Weights of a small GPT-style language model, trained from scratch on English Wikipedia.
Training: a variant of Adam for these matrices, 6302 steps.
MLP neurons of a small language model. Each row is named by its layer, matrix (gate and up: input weights; down: output weights) and neuron, and shows model dimensions 336-431. Each number is 500 + 25 x the weight over its row's rms, rounded and kept within 0 to 999. Numbers have three digits each. A neuron's up and down rows have the sign that makes its largest values positive.
Before each neuron's rows, "fires on" lists the tokens most often at its 100 highest values on Wikipedia text that the model never trained on.

fires on: " and", " that", " who", " which", ",", "ther"
L5.gate1320:500469495479536498475537513480515509487497479495501488536492493519494487511564509531534478545488482494493524512493507460488506516544456511504546526529526524490484489453545510489501508480511498517483522539484478516518454492486455483502468536493488484474528532502500525452506461521489529537
L5.up1320:546505494505484436522518473472493524493524541478499517526496468518507495507551494531527527486522484527520508481506479495531530513514518474502506508480503551511482501512511571463519480479477475497474514486513468507549496497478502450488526445475556488551473515539478472466534498501447488514
L5.down1320:490510489536483512526490508503518493482525538459523545446524516469489529517468486504485508525515543522516491516521479523496476486456491472500475500448503471493494515510501491466449550466471490509496460477500515513464558494481503469503529497483531522469500495486538527503477524536475481504

fires on: " |", "."
L3.gate628:473486485489505494506462546498510493474506518504532544520540474490432465546486517475468484541486553545475558484505476457562500541492507466507493496446472530525517461492535544474497511537495503483524469500512503480491491485542524518474515456474491517555497523476487496530557507441545474510
L3.up628:472490505483547506489526480461546470508542523509487485484526518495513493486492491491499487513456524498520493495471543447532476491493511510489472459532517505504487488524483440515475487510503445539456512518556511483494479502538505478457505511494492513493515487514549517476490462492483527469
L3.down628:497486470511509493512466515516443512513572501508519501508560478472468458579493497501478497499516491545446503457478492464522547520473480520559482542431475498493469520506534541485481491529474522509521472494505445487497504493542495533476463483508473484514479541511498494517552514479500500503

fires on: " in", "In", " In", ",", " =", "."
L5.gate1108:466483449490458482519540544501512540493483520506529454509547551491529486519449510491508477513512514445507474530499522470474505519505487444477525447535484483490528480503491470497519494491485502462507507500509512486514479459501475551506478459496453531490503502525507470472517464464473527455
L5.up1108:477469431451525497508500505549485532494500486472476517514513517483495514520513516482500521474481491527509524507499502516487496417535533461448517451552490494495524503470462524487455478506532492434472476484513525533494502484513513498519463537481480499451485480543565521498479451500480502437
L5.down1108:503525488507518487478519544486528506507494488494514498474491492452497524486493512496565482499553460493497467485525496470478527510453509512530572484526461537498510504483515538496482466467516535467499506531478444483500501552483519496429511513511494518523503494488478509495489484484515526550

fires on: " the", " University", " 29", ",", " (", " students"
L3.gate854:492485473491510494513498486474531488520467480491486498500521514476510509535498516488488468515481508519486507526531521489470539524537520505491547473492510475536534546543513486467497480482506544508501516469530531491523490511499509522508489517477483511486503520502484488505506515512458482460
L3.up854:483474474487434498531519493524529463503503513528486481470554507500487538516466471522543477502513514537537496529513467499502472462501536483461485509483486501476475447516494479533502515507514507501535498487467537528518536523522520503472507498508477499532520496489517497539499509508503515473
L3.down854:496558553491541487455475515471469516513548488515450521510505515491511451463523498476478450464515485504468525517505521536484538541516519505542525476520505535522472534461482480482517515485469445505460501473475470423458452493467516517479492471518511503479460497481488497464476496500520474522

fires on: ",", "1"
L3.gate696:484483521494523510499487462515513493547491490486483513472487487493486480489506507481511501515464494530520481498478513493539519512478534512509490514500511511500493528487499468494489472483528519544500460494473547528460522531492488494495520447508504485525515517442485520532515475451539523482
L3.up696:501501500527506475517519460491460488446506513486510522534508487494518533542472529525494476530479476548507468507517484485495505487484490487480512470498483494464469474493529490506495534521462498489501518506482508473485502465494509492462520494509497525496493498533466488480491490575476513487
L3.down696:492501528495539466517455482519506508479476499477473512503493528508534437480527504440534512493460471528496505491527483509498517484517534492488476520507536483474507506520496547474488482509492491521483433514511511516529498528509471506486502450522503529528505545500478500523563464400555520506

fires on: " and", ",", "-", "te", "ph"
L3.gate1103:497490503507484517492504533516528542498501498433488470481520471516509508501481482471496513519454504504500479517508491500480512512514510470493510504532499489461481508523522507499525514508493545528518471517493475509527531453520478548519492514512497521516479519506490516495514496482519506499
L3.up1103:523550532509500505547501489525496496489499516465488475483549466510525505485509513509497517474526527490496473501504502489466512484460505456517533521472482494502470490487509504481449475475472515487475521497474520498493472505513488508506481521507494505480495483471486478494534540501487492505
L3.down1103:539482527537479495524465505478528491496495459525505481477453515534458498450538523558519477472492494550459520489470456469512523464479515498507515531492522512497485494495506490561547528485473514495469518530459512527539493524498475492525468478494489489521535518501472465508494518533492497464

fires on: ".", "-", "B"
L3.gate500:493482487525485469474482486476520516489526525476507507527518495524484466524492584457492502503492527501520476485472526477528492503515532495436456479504481506512475547511499541535500491514517498484537537525487499547478494522501518513505485521492478521518516541483498500503501446499563519467
L3.up500:499505486515501462498515497468516500475531523488489537504543468487495493451503537446524487522501481473535503489495476511520489465509495508514489490516514502529525541504476484508487506473502545487507498521521483511491457500518496469484522523500506513491464539517536482485523536470482499478
L3.down500:495476513464557520539509487529452474508492493465492505506498439492485458460511456506514488489518465477482495476465484525526508515479478476521526513476505497485465498511496510540507548513457498494490503461535499523483480511503462490466515470515462450474476476511500505534511520496456538518

fires on: " |", ".", " by", " and", " With"
L5.gate99:524490492506526479473482477540485526526533544500472551534501496499516496533490492501518518467501492496521472433526512488508507519471524545506524530501547464506542472497488510454502505475512486484545514502516488484519521487506488501479486513506523497518499507467479493469540471469542532453
L5.up99:494472502498508500490462504531467496549489508530536494496510489477472508524512493459517477515508509521496475459514484462507505490521506499474501486536544488520522475503470541495435482527491513470478540496499457522493524460512502508487457524465494481489540504459529482490495532485515519489
L5.down99:501508500503498488507517530469514488506483538499474504492500492507531476532492521519498489520461522510511524504611474478501497481492502481505471446489468462486485485493509468524507504483563518521521469534512530538489490523500474484500503519521546524540488499518501487481549510483497523526

fires on: " |", ";"
L3.gate887:464509503539493519524501545531479467472579494510589461534572454493457482538484523491505505498474476518475491496513440477496503494516528489471496480477500506486526504497563479487501497470531484489552517498471516489477509487506522493473544504537465486531508540510552478487485519437487491515
L3.up887:524474530466502523488527456524505477495504515509475538465511485535543504499500435524478492465449538474510525538477514466508484568477530506529501480468492500557498511489457485503433505497530470510510524473550491467481509500502478537451519515471521562511468495494486554448486523478499504535
L3.down887:473519466540448519524542527503548495485531528519535446483535467481504502519472517457514485538491482547474505461518502501493531498505470487504503519488514537451526497554544477537465508466501490484575518515479488540488524482487540483509543466520495495478553507489525476515513513450488451529

fires on: ",", " |", ";", "  ", ")"
L5.gate1299:523459480472511491536522479558497481534510474482453486517545495543479484523526487575490540521514511503516481549552492547495471503478529514485559532479541485530496470488494536448498484497454471521536493527472502457507525488463510463544428492495529489500547509485501505559493471488506477511
L5.up1299:516462535492482481497509472577531486463515499517462500502497519478503447492478532471487494445506501503546505489554543528542505506497503501483504527440515529525499515507459501475508475475481481507504535485495498512496552449479543459511443451500467458458505536494475514539483518499508462481
L5.down1299:483499505519505506462528496447511526511501507535522520488483482479507531537492469489517469506469523465475474509529494467514512499504442512485458498528502509499517453518539502520536533513544518515500494496463495489496498526501488513499540530467525494530463500435511506493494513485484571501

fires on: " and", " in", ",", " of"
L5.gate43:472497479479494506482500510491522506503506488491545519539489485504532496508528467513509500509524525516494524513488464480521526515526466487405467503555475509468498499501502527484507509531518527480539523541465495522508476475519480507517488498530510530527540486424477473510538512471526486503
L5.up43:455493488520507504510536527512510493481499512486504498541521507493523539497516498498521495498521472509535516468505448482501454494511520497534517524529518456469478501471512513442487477495513533456535511514521508525518499470501520487460501459441540519484492505495497485490493477462509508539
L5.down43:489474443472517490499508525516504530541531483511531580501506510455533523542487506526494534509544504512528498523528448498542475493502462499503484530534464512489516537550497538506467492514528499480525539511476473489476515501491480526531523492457496520470533466486464469513468503514493465479

fires on: ":", ".", ";", " -", " —", " –"
L3.gate1039:550438491476508513520481476517471500533487471479504521556512458503506482479496505506474490546494456511455475510507551487520545502538495478429512486480510486502512438522498519504493480483535553486518522461479506513486495525523490482529519480471532513534467467526481461510512476523547546524
L3.up1039:494466501514526514507503499531518477534479463485489489531519520452518525495470488511510471528483475477483486480519520471524503534522515518472511458493520494504538497522510521486508502520511534471480479511489547490499481555522496490510526497457488530463507446501480518522500560490535493489
L3.down1039:496543536519496536509507508497438536442502497479503500510466510490493487463513476514484499498475522509479522500584445524495504475491477498554477512534490508515467508504473479558492525479520488493513486473494490501470530479485485477520522519520490507520517486501485470479528468490486483476

fires on: ","
L5.gate557:455508489492490507478495527494481517510488501496554509515516482505524541524486515507502444526471521539480565507475481478468522520521527493494464521526463526478533507485527513485510490536519484496473522452481525508522523516497472467478437498473502517497518521502461563497500526534515490482
L5.up557:504467538505475457479531507450506524478492525538537443507522477489506542502529467487492478550504532489501532471502475501479483524492510495528470503521465481478481510504527488484563470516546502524440514452519525529511478487488480449539460555494511487530461499498508484491471511509491500468
L5.down557:491467486478495473528451535479527462520538474501493463538510489486501522481532544515508493518529501486454521517533522473528496526501503484528489522512499461494504531523534530508529490511494501503464500522458513520513478484541484509497447532528490512490492489501500514472515495501505462499

fires on: "s", "os", "an", "a", "i", "r"
L3.gate522:501509459511505508487510510524480523506543514461512524493490522483458494480491542484505496519453506502539514522472534466513488514492497462505517511471483548498474507470505518487471519480524443504496461492518476498473474509487502460499505531563499521527517494449537543447455469510529530498
L3.up522:495466503527492494480523506483490495511506500498537493559514482481531530450515504498528516521503496531501540524520499481528494462469508455479487538485480487509495519463529528544473563516498458563468563476501542512498483500490476479506526516526473509501524498524543514502533562532491505506
L3.down522:491492512491514467534484524461493517454468508487524480519485452482486516498530517527509507487511497481495511509497504535503542501550520480502497494543491513494536548500505504548453512505510483499461497512482522455465508501470546522447446505462464481510477488469513524486494533498506484465

fires on: ".", "oid", "ologist"
L5.gate292:485534479517535490506546489472482575524486490486495474555498521492488522499503505508455486457513453494497471427474497486490489491512532503502513514527460504466527481508466524523495454515525487504495467520525520488491473477494470503539474509489513484464486534503508482514532493493491503474
L5.up292:445519454527566570521454522511482501494496499527495546483523513489477496534470459496485486519492472516472515480525507508502534520514536499479482490500479487563450506499498500498488474523489513472479505487506466542554491491522496494516478528512495520480499549479521521516533462477515496514
L5.down292:495495546456504502483482500512505498466492491486533482550494478505533507469552480512513510539489465473460489511504531483536503550416506459504502492500540502486507478487523507503496517476508486510485511494500495469501470499524496524473544500502517509526512511507489504505492482499494508492

fires on: " the", ".", " |", " The", ";", ")"
L5.gate367:474489534509509521481461493466517483488524494472525510471486490496470488510513500511508522544450464467480526539508473466495487487537528514488514479488519506494505538471528503525499494515512559510505526524492530515467490517496469520475488513510491532535466460475528519534515492516519545528
L5.up367:472496512483527472500493497481495507492507475453492538481482492502524484474520455479514526479533495474506527535545519447451506495510458510491485511489534445484476521509510505460530495491545519499524492486497557550454500552498513461517521494491503519493442456526511502542498512508495499531
L5.down367:479512470515454490511491509510501518491491505480489504520481482520511486497504485495528507495479507535495469522687469450485536485489459493473503540479483515503510531499505489518492493506521503496538514473508533503498510522471506486508497484506520530544499450522509512501505515510515511515

fires on: " and", "″", ","
L5.gate719:479482455517484504494509535465556545519521502482531508498477518498503488511525505528503504491503494561501480457468479498489484476498490502498436528464523490479518438466483531522502504478499527508453524562522491484493497510519465530495490474490487478526512471543493481513477521476480470488
L5.up719:482507496505505484477502480528524492451520488485487506513522493510503507498532478527504495538513515493524456519538481494482497502516512504498491502528488477522513490510501467517533490523490527547535481506481486483519541465499469464511497452474464465515496525514526473503533507489492523477
L5.down719:500486485517482475487481498441540533473504494465523499550512506509515485501511501526492511480522520522539497517488484480486479488478490518501457488535492487496478475517499576485493503474462522488473505543503508484476523517470498524499488491500486502485528494554451509518429525470496452481

fires on: "-", ".", " O", "B", " W", " Par"
L5.gate421:506533490489543505492479497510503486441491547530480533502486519509508483485529475485532500499510531454515485518459519510503496474473520489540505506512517531487476480485455462547490506479499485505471448508464501508500506491509486471506493528439496489522507499510504520514497502517512476499
L5.up421:498485523464487521497525491505494456515512503498476525503509526512523505468488500511456470522506545537491486500459508502567495517492473535500552532552472507519503524505479567449508532505522467495490465475466476517474457500498532526495470533494484505536577508479515515498480513472509475564
L5.down421:469496482521504486525465505463528529468509541490501497499497469469478510515483491548473488491480496499479537492484512475513548481524533445512470497483516511505491495484501467501539538527517524498506503476531542428487487494474454481486488540498492506487447504527509505468483502506519535467

fires on: ".", "-", " /", "al"
L3.gate54:530503500500465454476517515513479470506508531517492539524519483534522482506509467509461473496490512480482512516481537498527486467521517502454528471479525503550448489528535555568501503520491496493504533521451513501480508446500515493483531525512530494489492508483524514501526515488530503473
L3.up54:484493507459500481499486514494547470498494503496515504505530507517537500567477496528515507507496536452488498465471493481520508475474479519443511529487519546480520537484510451508505522553510504467540519490485521501473489449502525478506475490478474493520494508496510552507480528474525447510
L3.down54:471491484513517462507483502526449511493492514511529455512517453517559520488469468486499515519500525503492507488499479465510523504533535488506516511467494521483501494468473541520491506482518473485479485483520522492460515495463485475502475513498490463505504523505507450470512510546462509502

fires on: ",", " and", ";", "."
L5.gate1286:442500526447487504516496495521500551494529504467463491494487500472537486538467505499466519504494512508477509516491534506513454501530486482467522487494501537477522512508509501496503497512490524505528531522503501522461496475498483512546481489525499505510533491486473501506482493485491509460
L5.up1286:510502481490484485514469489504434503490464453482458493486498492489537463539495518489443483482519509512471489523500523488533508490492561462526498491533516556507502518503473439476444511493524496474458501502517517488518445498517496503534478500459470498499465492496491511504476481506502499476
L5.down1286:540482516528505479471520535483511487539527510512443489472476521502473464475515502533535471512492506508491472498580536481525497472532506459478484484477501479502504510506472453489462521470493504496448467506467496490530524515506530461457526515453488495496497499500535512485531522485516525496

fires on: " and", ",", " (", " |", " or"
L3.gate1015:508485486523442519505478459458458520510505536552543500525486506502493430476508500510483552530501496509484512473481487474491536523542532495527470496497510489489507466509505521501495507474539539488475497507473505493541503483509453510521522482473483468536488477521479491532523537519513495511
L3.up1015:503519492470510485447532544500495518538491502481509524506520488510515472514527466483499500474525530497501514517533438493446478470505490475539484539459507502529489483477551508508487497510528480486425470514551544546500512467484539462476507466493518508477470499510458471511487512511499544489
L3.down1015:528485478502528513505465509470510524437516500494510482516504521481500526495462503489523446469466517517549500489499508482505507532480515521455467524487517486532501511479453524513525514490496511564490476491461463526504546484525451484550451495487454471454479507531505530560511506462505498529

fires on: "s", "\n ", ")", " Ja", "-", " Tim"
L3.gate583:498515506505511480501472504513470459488486531468471534517505497500493492508562459524503550570494494508507499526519469511547470500489500512504500457508492472447474496471514466496516507493519525521522484512485485572476479526508464504508514520489525514555499492508463535486496489475510521434
L3.up583:502512543503531463498450528508484485499487505494464518488481496448500495490528485491493494510507502468552477522529468531524489466502487514473524483511541504508435505517486456560499485464512495492487482495522484527515521520501508478489489509497524508542502533531477520492523470552509504469
L3.down583:476476517516484534522515507539509522533571478520518511478495513471503477492412489498493474381482527517481490478512504466483499496503486490519486583473510486516524481493479538494511511515482470540464543435532519439474518480459509493515497508483453498477490540516515489513480516508509488525

fires on: "°", "′", " |", ":"
L3.gate245:462455520456498507524470535466527517527509513504531494526497500505487539509491494515487490509511509578546578488490514474503479503505566521503500477484543459528499485540521522475478488544542470485493554506498513515518510495476522504508475487492514527529481503478502539512519560459506505547
L3.up245:533461528475533480428433531479516505488476514493461543512485456498472493507503466488481471499475508511521542508498526476525508502490516507437478488514534489458509503517492483536503527576520447521517516519524441536522509471467486491529517526488507486519452544530441516476495492459536505536
L3.down245:497512471476458493475501481464518516471510526485500417530483459483453497500460518483474486505498454507485489476557510488497527537480486505514463491500504485523536448480487533470506532526473524509512492499482489504509478505518512513481546492493516456501545462492504513496464499486458509532

fires on: "°", ":", ","
L5.gate1043:473452503465482496534526529486457485489479481512509517509484484506463511504465501503512474454484508509488571522511441507510482496470516498487531464491522489517523543513503501468544549502553513489473482512578514461537462475520510488483516471519485482507502502516489497462484512494498503502
L5.up1043:507429544479519452487495511490498493508493518534505480494512494522523547511536509482482475473459498470523556445486530542513525524502532472498501491485522484516489450566480483515471524479494508563516532535468515495501490509537496487486490490523435557515503524537485538502494493551503557490
L5.down1043:489496486514495465528533499467493476495450513508466495538481488501487465478490502523519501482457496525457500505514482463484535488449505495476533485539529497516504489544477512497489533514503516510471468496524490489518453513515522523506505494542513497509498538478499469453467505514504493489

fires on: " and", "-", " to", ":", ",", " |"
L3.gate746:497515496490547491520460487534524532507501482522447472484505476567515466530510502484523524534486490525474499473517458479502491493476542509529510525495484523513461484507539495490520475456499538511488561491455523451515510487546473518478503491493511450505447484499450472519485515535516477508
L3.up746:462491546481523507482519514522495453507484498499484503479505462512508460521493542515466492494457514465504484459513484539509493516506497484535500474509506517512503485488480516450506482442507458516537549526477521484525489490494507490472527492524514537506478553504502533475490475533524510527
L3.down746:474517472524470507523520485504470490469532540494505464494538510483508506509515488519492490491497525522496470492564536516544541516486463525498469512500514508498532490531492517539486507526513522531495464490474503493480560451490533489531505479518468479526509511491514475472568482457438572518

fires on: ",", " and", "ly", "ally", " most", " newly"
L5.gate1038:495494481478503495511511484449504509485530497477519545516538513507504499512475485525506501468457464521503499514452501462487538478522473452476530494477511516484507494528503452523539494541473499515519510531510525504504527534516457519506490466511491517483524494476499497476505509473461525506
L5.up1038:456493483541516510500505468555520515454512461500522500474508526468509496486490500543506472509507448518479520500527475472505479507474513488488455487469532434478497485485475526415510443509509514557484487499492525557496522433488521487504505495525480470505488497497517497483486519515499529510
L5.down1038:501493501506472491547507521530505518469494508472511503497497444499507569509471499531511507486473541499489549477566498471474505529459487514506491524486547492513501499547491508498542479537478473552472487532464518495533553489476452515534458456499504534497532504495534511531517520493506513542

fires on: " |"
L3.gate1167:490506481515524487452460540493499511493481527486517506507509498501437503497520503494483443480491509470533473482496492475511501531553533452481487499485484504494508501516509486485501433522503465480511511523468544524481507503539516487527523528497500479511461496487490496522485488520450512500
L3.up1167:494477516512481514510518499474516492490496461510492477506472493486545516523499490481510504530501474451499466477514507523479508508500530492501498522510501502481492495491504513459432471522536465510511524507539486529508538486480471486473522485455541505493460525470485465515502518509525500479
L3.down1167:487490474479497530503487503471513543526511554517512448500502483478542529472542520512493468520523527483495498461540501548475490491508517478502535506475498504502514476482522532506532499510457467489506472483439501508486483500522511512491529471526528496509510512506488493521494540516446483508

fires on: " where", "-", "t", "ler", " |", " who"
L5.gate783:562507550491505491522485511501471520486517524535473429533509521512490452508487485478467515528469510510505514492513473550519483523498552499477514462509523509488471477481502510505490480502503498464483513530502494523472459503509485490502520477491466535551508485526485478478536512526510497504
L5.up783:531517551489488500471482511502498518476464528478496473493501474509491488515526495492518500502518527447520500508508471511535463499494488520529489460484466517495471487527471507542495445488532501522502502480489497506482494510501481498467494479505519445460500522542515507498472479520475499488
L5.down783:492477458551534488564531492511522508473521495495527527506517532485541518540473508516477494526557470475480495538537529481501505510499446543566509514519533475455513499513529480511508502537511510534477509508510495524517493500519444485506501498470507506525549514475508506495522492484494517507

fires on: " the", ";", "s", "berg"
L3.gate980:457524495546509475496479464522521534495545486518495513482508471530467482491522541485503496491513521513455486546522486512531544513520544551511489446503498516508489461519509518513475462471529478507527520547501511481466551478511497491498551500492476523500463501464522539507494435469483495500
L3.up980:486541564502521514474519509533465494499502491426502483471468471459540513527528453488513513545522448504501485505512514470523473532506495469483513499511536526460494485453498481472510492505483486490501500506501498510506466561531531452479493506477506575497497491522507496544520485548502535546
L3.down980:528487469522509478527469465458516498530510502496507492485530546531494497519457535546473519445480498510495522479520494540491496444486454511488487511500521488531490502538506535517521490485496506494485471522480489485476554455503480515488518495487530473484506478495498507510529467479485512494

fires on: "'", " which", " that", "which", "hy"
L5.gate45:482455521492525490472491482508502482482485491499474491518488505478509482454495475488493465531463460491526522487491500520479483508495500473454543534463496497524496474504461473472441492505512510457540545468438506466468463484520486479523515483454477512466494483477523477496508483526509495516
L5.up45:522518496492485487485481457486507499471513527574474496521534468508498513515515484497488486489488504512482476527493516516496512476513539538498518497495525504523457515500481492504517521561495514517484561501517504547510526478496531499480487472487538514502503503522507510496493497527479478513
L5.down45:515517529523508468485514464484474506461517532482476455473494466450490527512476483532547492550487520513464499530520542526529523486512510469489547518492514476477491483532521538509437514494540504495499474426497515539518464496551489517474515477474523518459481530496482510511481495455482500515

fires on: " W", " L", " |", " ten", " th", "/"
L3.gate1256:486496497533520517504486539552517504483494529491487458505554457509496510499512522481485466493503458517524526450482487470518473519484495479532507459487520503530487474532532506458482444514524501465505506495487505504487489494486535491498499516492539500536484526498523506525531481487472533484
L3.up1256:524483496454518481514459509429488505487499480477474485504482516469521514525461513515493531497506508500539523525532483474519448455515518489496498506492496484541533494467491488475489499522528517501488529468560486445513495491502496477488534565430483514498498547497482470503491518472544493512
L3.down1256:499493509525480469484481480530476514576494531523517504514488497519464482498474527470521519511495493505518492528528464512490472481521494501530529483453520431491495508508495515490512515499475496500509553475512470563534536500515519528523494481535509513508497489522562460522483475522494503540

fires on: ",", " and", " (", " or"
L3.gate309:522525525532518511518479524478445522503495512492496526528498556504502506540476489484497553474496494484515545464467474494564503482507507506432507490497480473507493477533534496484507493519498488469506475459497464466461511511491507506523494483527542530521516552525525536491495460524492516486
L3.up309:486497506504557471500551461459482474454504493491510507497488467498549523539488530511460494458518551466543493508524515513481532500496468485500508486511502513475500492473498496521526498500510499519482478499501541502548500501530503458492491475511492487487474517497507513546450501527468500495
L3.down309:520540508502493498491494495552498517462438474485499490507538485496496500480508520530518495515529479481476469556459497486481527521487501466465516490495481489512538466514486515508453481494453469507480482489475443497525505536491512478477488495533539484509495479499499436481524479498503466499

fires on: "-", "a", " ;", " Vi", "i", "ira"
L3.gate415:526545497493539474469506478523499512481496538469498496454482542538567532534524512565504477497494484497496488529476502507498524497516516512469478494525515501509452493530490498527505537562543484513524490493523508481501468496487481517501528481531455547538498509490527533496460468530533493507
L3.up415:525516482531490476435492514509473455497487534511506499499512483533489503509499516483497541505498511498502523523544526469476495521490480534470503486501484476516507526458522505544502489498504481479516547468472524503468456490520504469475517506507525485536445503460515467487479512474478525515
L3.down415:481466524452513531523501499440509547483526465485507504501500492502482512494525457539490508483546511500521502492503534548519467487514508463528497498491510536497492487507484482487505482519479490488507508525502502482513489509499480487527447524430466529515569467532524524511504493488474488514

fires on: " |", "|"
L3.gate743:475468495498512521491481496498576497507566554470521476458493501485452499548513464498484489524504524509532495504493514477504493591501530488472494526527491496547541522499522562450506513508495506505515504434524506507524514482511501477447476530438468506504508567455498536529499529468481492482
L3.up743:547509527518510561478517439553517472501523514507566490516518505513504489522516494535504513470482495503513504515462502470516473527516543461517493477479495538480505530471484497521486483534470494520499541522570490486542485547479487504463547455441479491520509462458500498489486491497475494534
L3.down743:466508530496495506531474436490553485526515515493519506464554492505434533562514486477466478547497530487470497469499492496472532508454569509525524501486535495512529485484517557496453540508469502490509507470512477504516569510525492527444471518520502485538514480466512534514478529461482486476

fires on: ",", " (", " the", " an", " a", "."
L5.gate353:497459502498508522536482469480529463480504501510513523512501480517522478517498466484511462483457519452487503489484481495501488533522493492481508492524506532475494520553518458497518524502516520531511536532475494525493466460484509498492468507500504504479458492426476531509483501496468503462
L5.up353:501509521497533511492518477460469496518532461473491514463507526499457510512523503481489491494480502518424523494507477472470526499507513498522447514467492494520501505537481490472468491511485494502522513495492538483499479533513489538489479485491513573470516504491494475537456463532510515553
L5.down353:518512496461544494478508437499506525490465522528555496480503513455498497485505500506500529525533499479498525493519454514523506516473472456501450540433529493482542535522503526514486566530487512462537492466472511529532502495500540537474495489499521504491507513508523510520513507500497506518

fires on: "s", "k", "as", "M", "S", "D"
L3.gate1143:488492494512516556498520525458477554502467505526500509473513467528527510516476535512515472483492494481507503517446514425503499518495549499502505490468459538526491467509521542474491550516515471515473479480487549475477515476543470500510488518460523487495438512473457472496470529446483534505
L3.up1143:503496538483543490491460454538523527512534530468494473475490528495489456531497512544522501494502481495489490520526497473516502469450498472524491562508517528539482486458525513468489501459483519528496531516540521512551541496495474515460520514493544459485498459505469483501561545494486511484
L3.down1143:498466494503500482546543520518527509516490497488462477484543499473566521466508527465462489520480489495470518479528533485552522465477550510493556455497522482467474500499534511460495521526509487529494464480549475476474516518493508501527535497503447521515505509542525500523488505461477531474

fires on: " and", " 2", ",", " 4", " 1", " 15"
L3.gate288:491520487510500473509484492499524543495494469526545506523506500485505471504507493507560518520503496505488480496506443455522503507488546472464472474471509445484520500469482518499504475517517540484461483511490492522496539505526512475545491488469483493487493504501502547534506527472483498508
L3.up288:514508497531535532526538472508521521482492524493524518522494521541534489485495510489509527490525498538494480480477470462516512491465508502488492519462492500491500480472488471511487463517511498436503523525519544501504519516495521515495473520529492445483506491501498528496478526500515479521
L3.down288:507540483506506486533454515511549553538514533504493494481493515498501510484510468495480498474468512516449514484481504461490505523465485479499517477487511496485462514480506502495525491495472474497415516532491505514521529470484490541491501499483496456516496470470502529529491542489519522509

fires on: ".", " −", "-", "ks", " +"
L3.gate722:479489520504507502440477547503539520496495484476508542532461462506535516504505485457508477476508552491502486478485484433493475491522501489506501504539528531535475498511484499497419504499508498503502506532486543514472482479541517491515522505528517499539498553536484507512542473451509487489
L3.up722:498507472487463516494504513489504483451525504485477482509458481520505478528532506498507543518502557542485557541479515521552500489492525473463463531494490475495501555494500494519443551472523480504512510540505553497498522502484486473448482493482511471489496465494474479514478482473495529479
L3.down722:483455459552505489457501506516503520499529479479525494523498485435512496523463474470455524475495539477509498472513505477534471464531516501477470520491533481476535490526480515461463510487500496487522478488520508513543520471538520516518487536531498505501524509510531513500511514481500487499

fires on: "s", "-", "le", " Re", "M"
L3.gate226:504462513542525533519498475509490548513509497480534500540502515528553478536482503489542484529479493512517480471467479520504455493507469479511547524504514494494547483515467480474497486470497507539502498510527511473519466547499478498495464559538485506518531509490459486546481523479478518459
L3.up226:507467506485488508441435458476530514514492518533520517509529524500468495512480491536517470514506466470477528501521476497509497519501507504497520526467511475477549545508521512544529481523488513519540492511525538502556551483523463465502441502481501507501524525509451510533532484486487505491
L3.down226:416518528508504515537526490464508513468470497452501469461487483522495528477487492494469476499476463472515498471511527474527497470481521562535498499460492497516567547497506482519536510511519489489501494512504486502474493493542512474508532509504525470513535539511493486476546525543491514467

fires on: ";", " |", " (", ",", "s"
L3.gate252:489487509504518498495456484498517511522561503521497519477511470480497553499506494519445462507472483501542504508506512511502487524473528532528488463526501505504497458499472502497518474460524517529474497504495505447478555507524490493523524501472512512496532523466492510499480466508498492472
L3.up252:504487525510499469474531481524500498499517496446477517503468464545497511477447511498509513498504552439561410495494517487486509495483498504506484444495508494472450463555519495494498480471492528491486526445489494500488537508539495448467509497477508473490489474508481480492498453482475538471
L3.down252:489515487513514553491502464512533459486489526473510513440503498451491475482511483507469515459497484525452522470529493509508497492543513525494513561491496488466503498508467522471508502496481504493518500543479514510506517474506537516505490489519537513499547543464511526512541530539501468504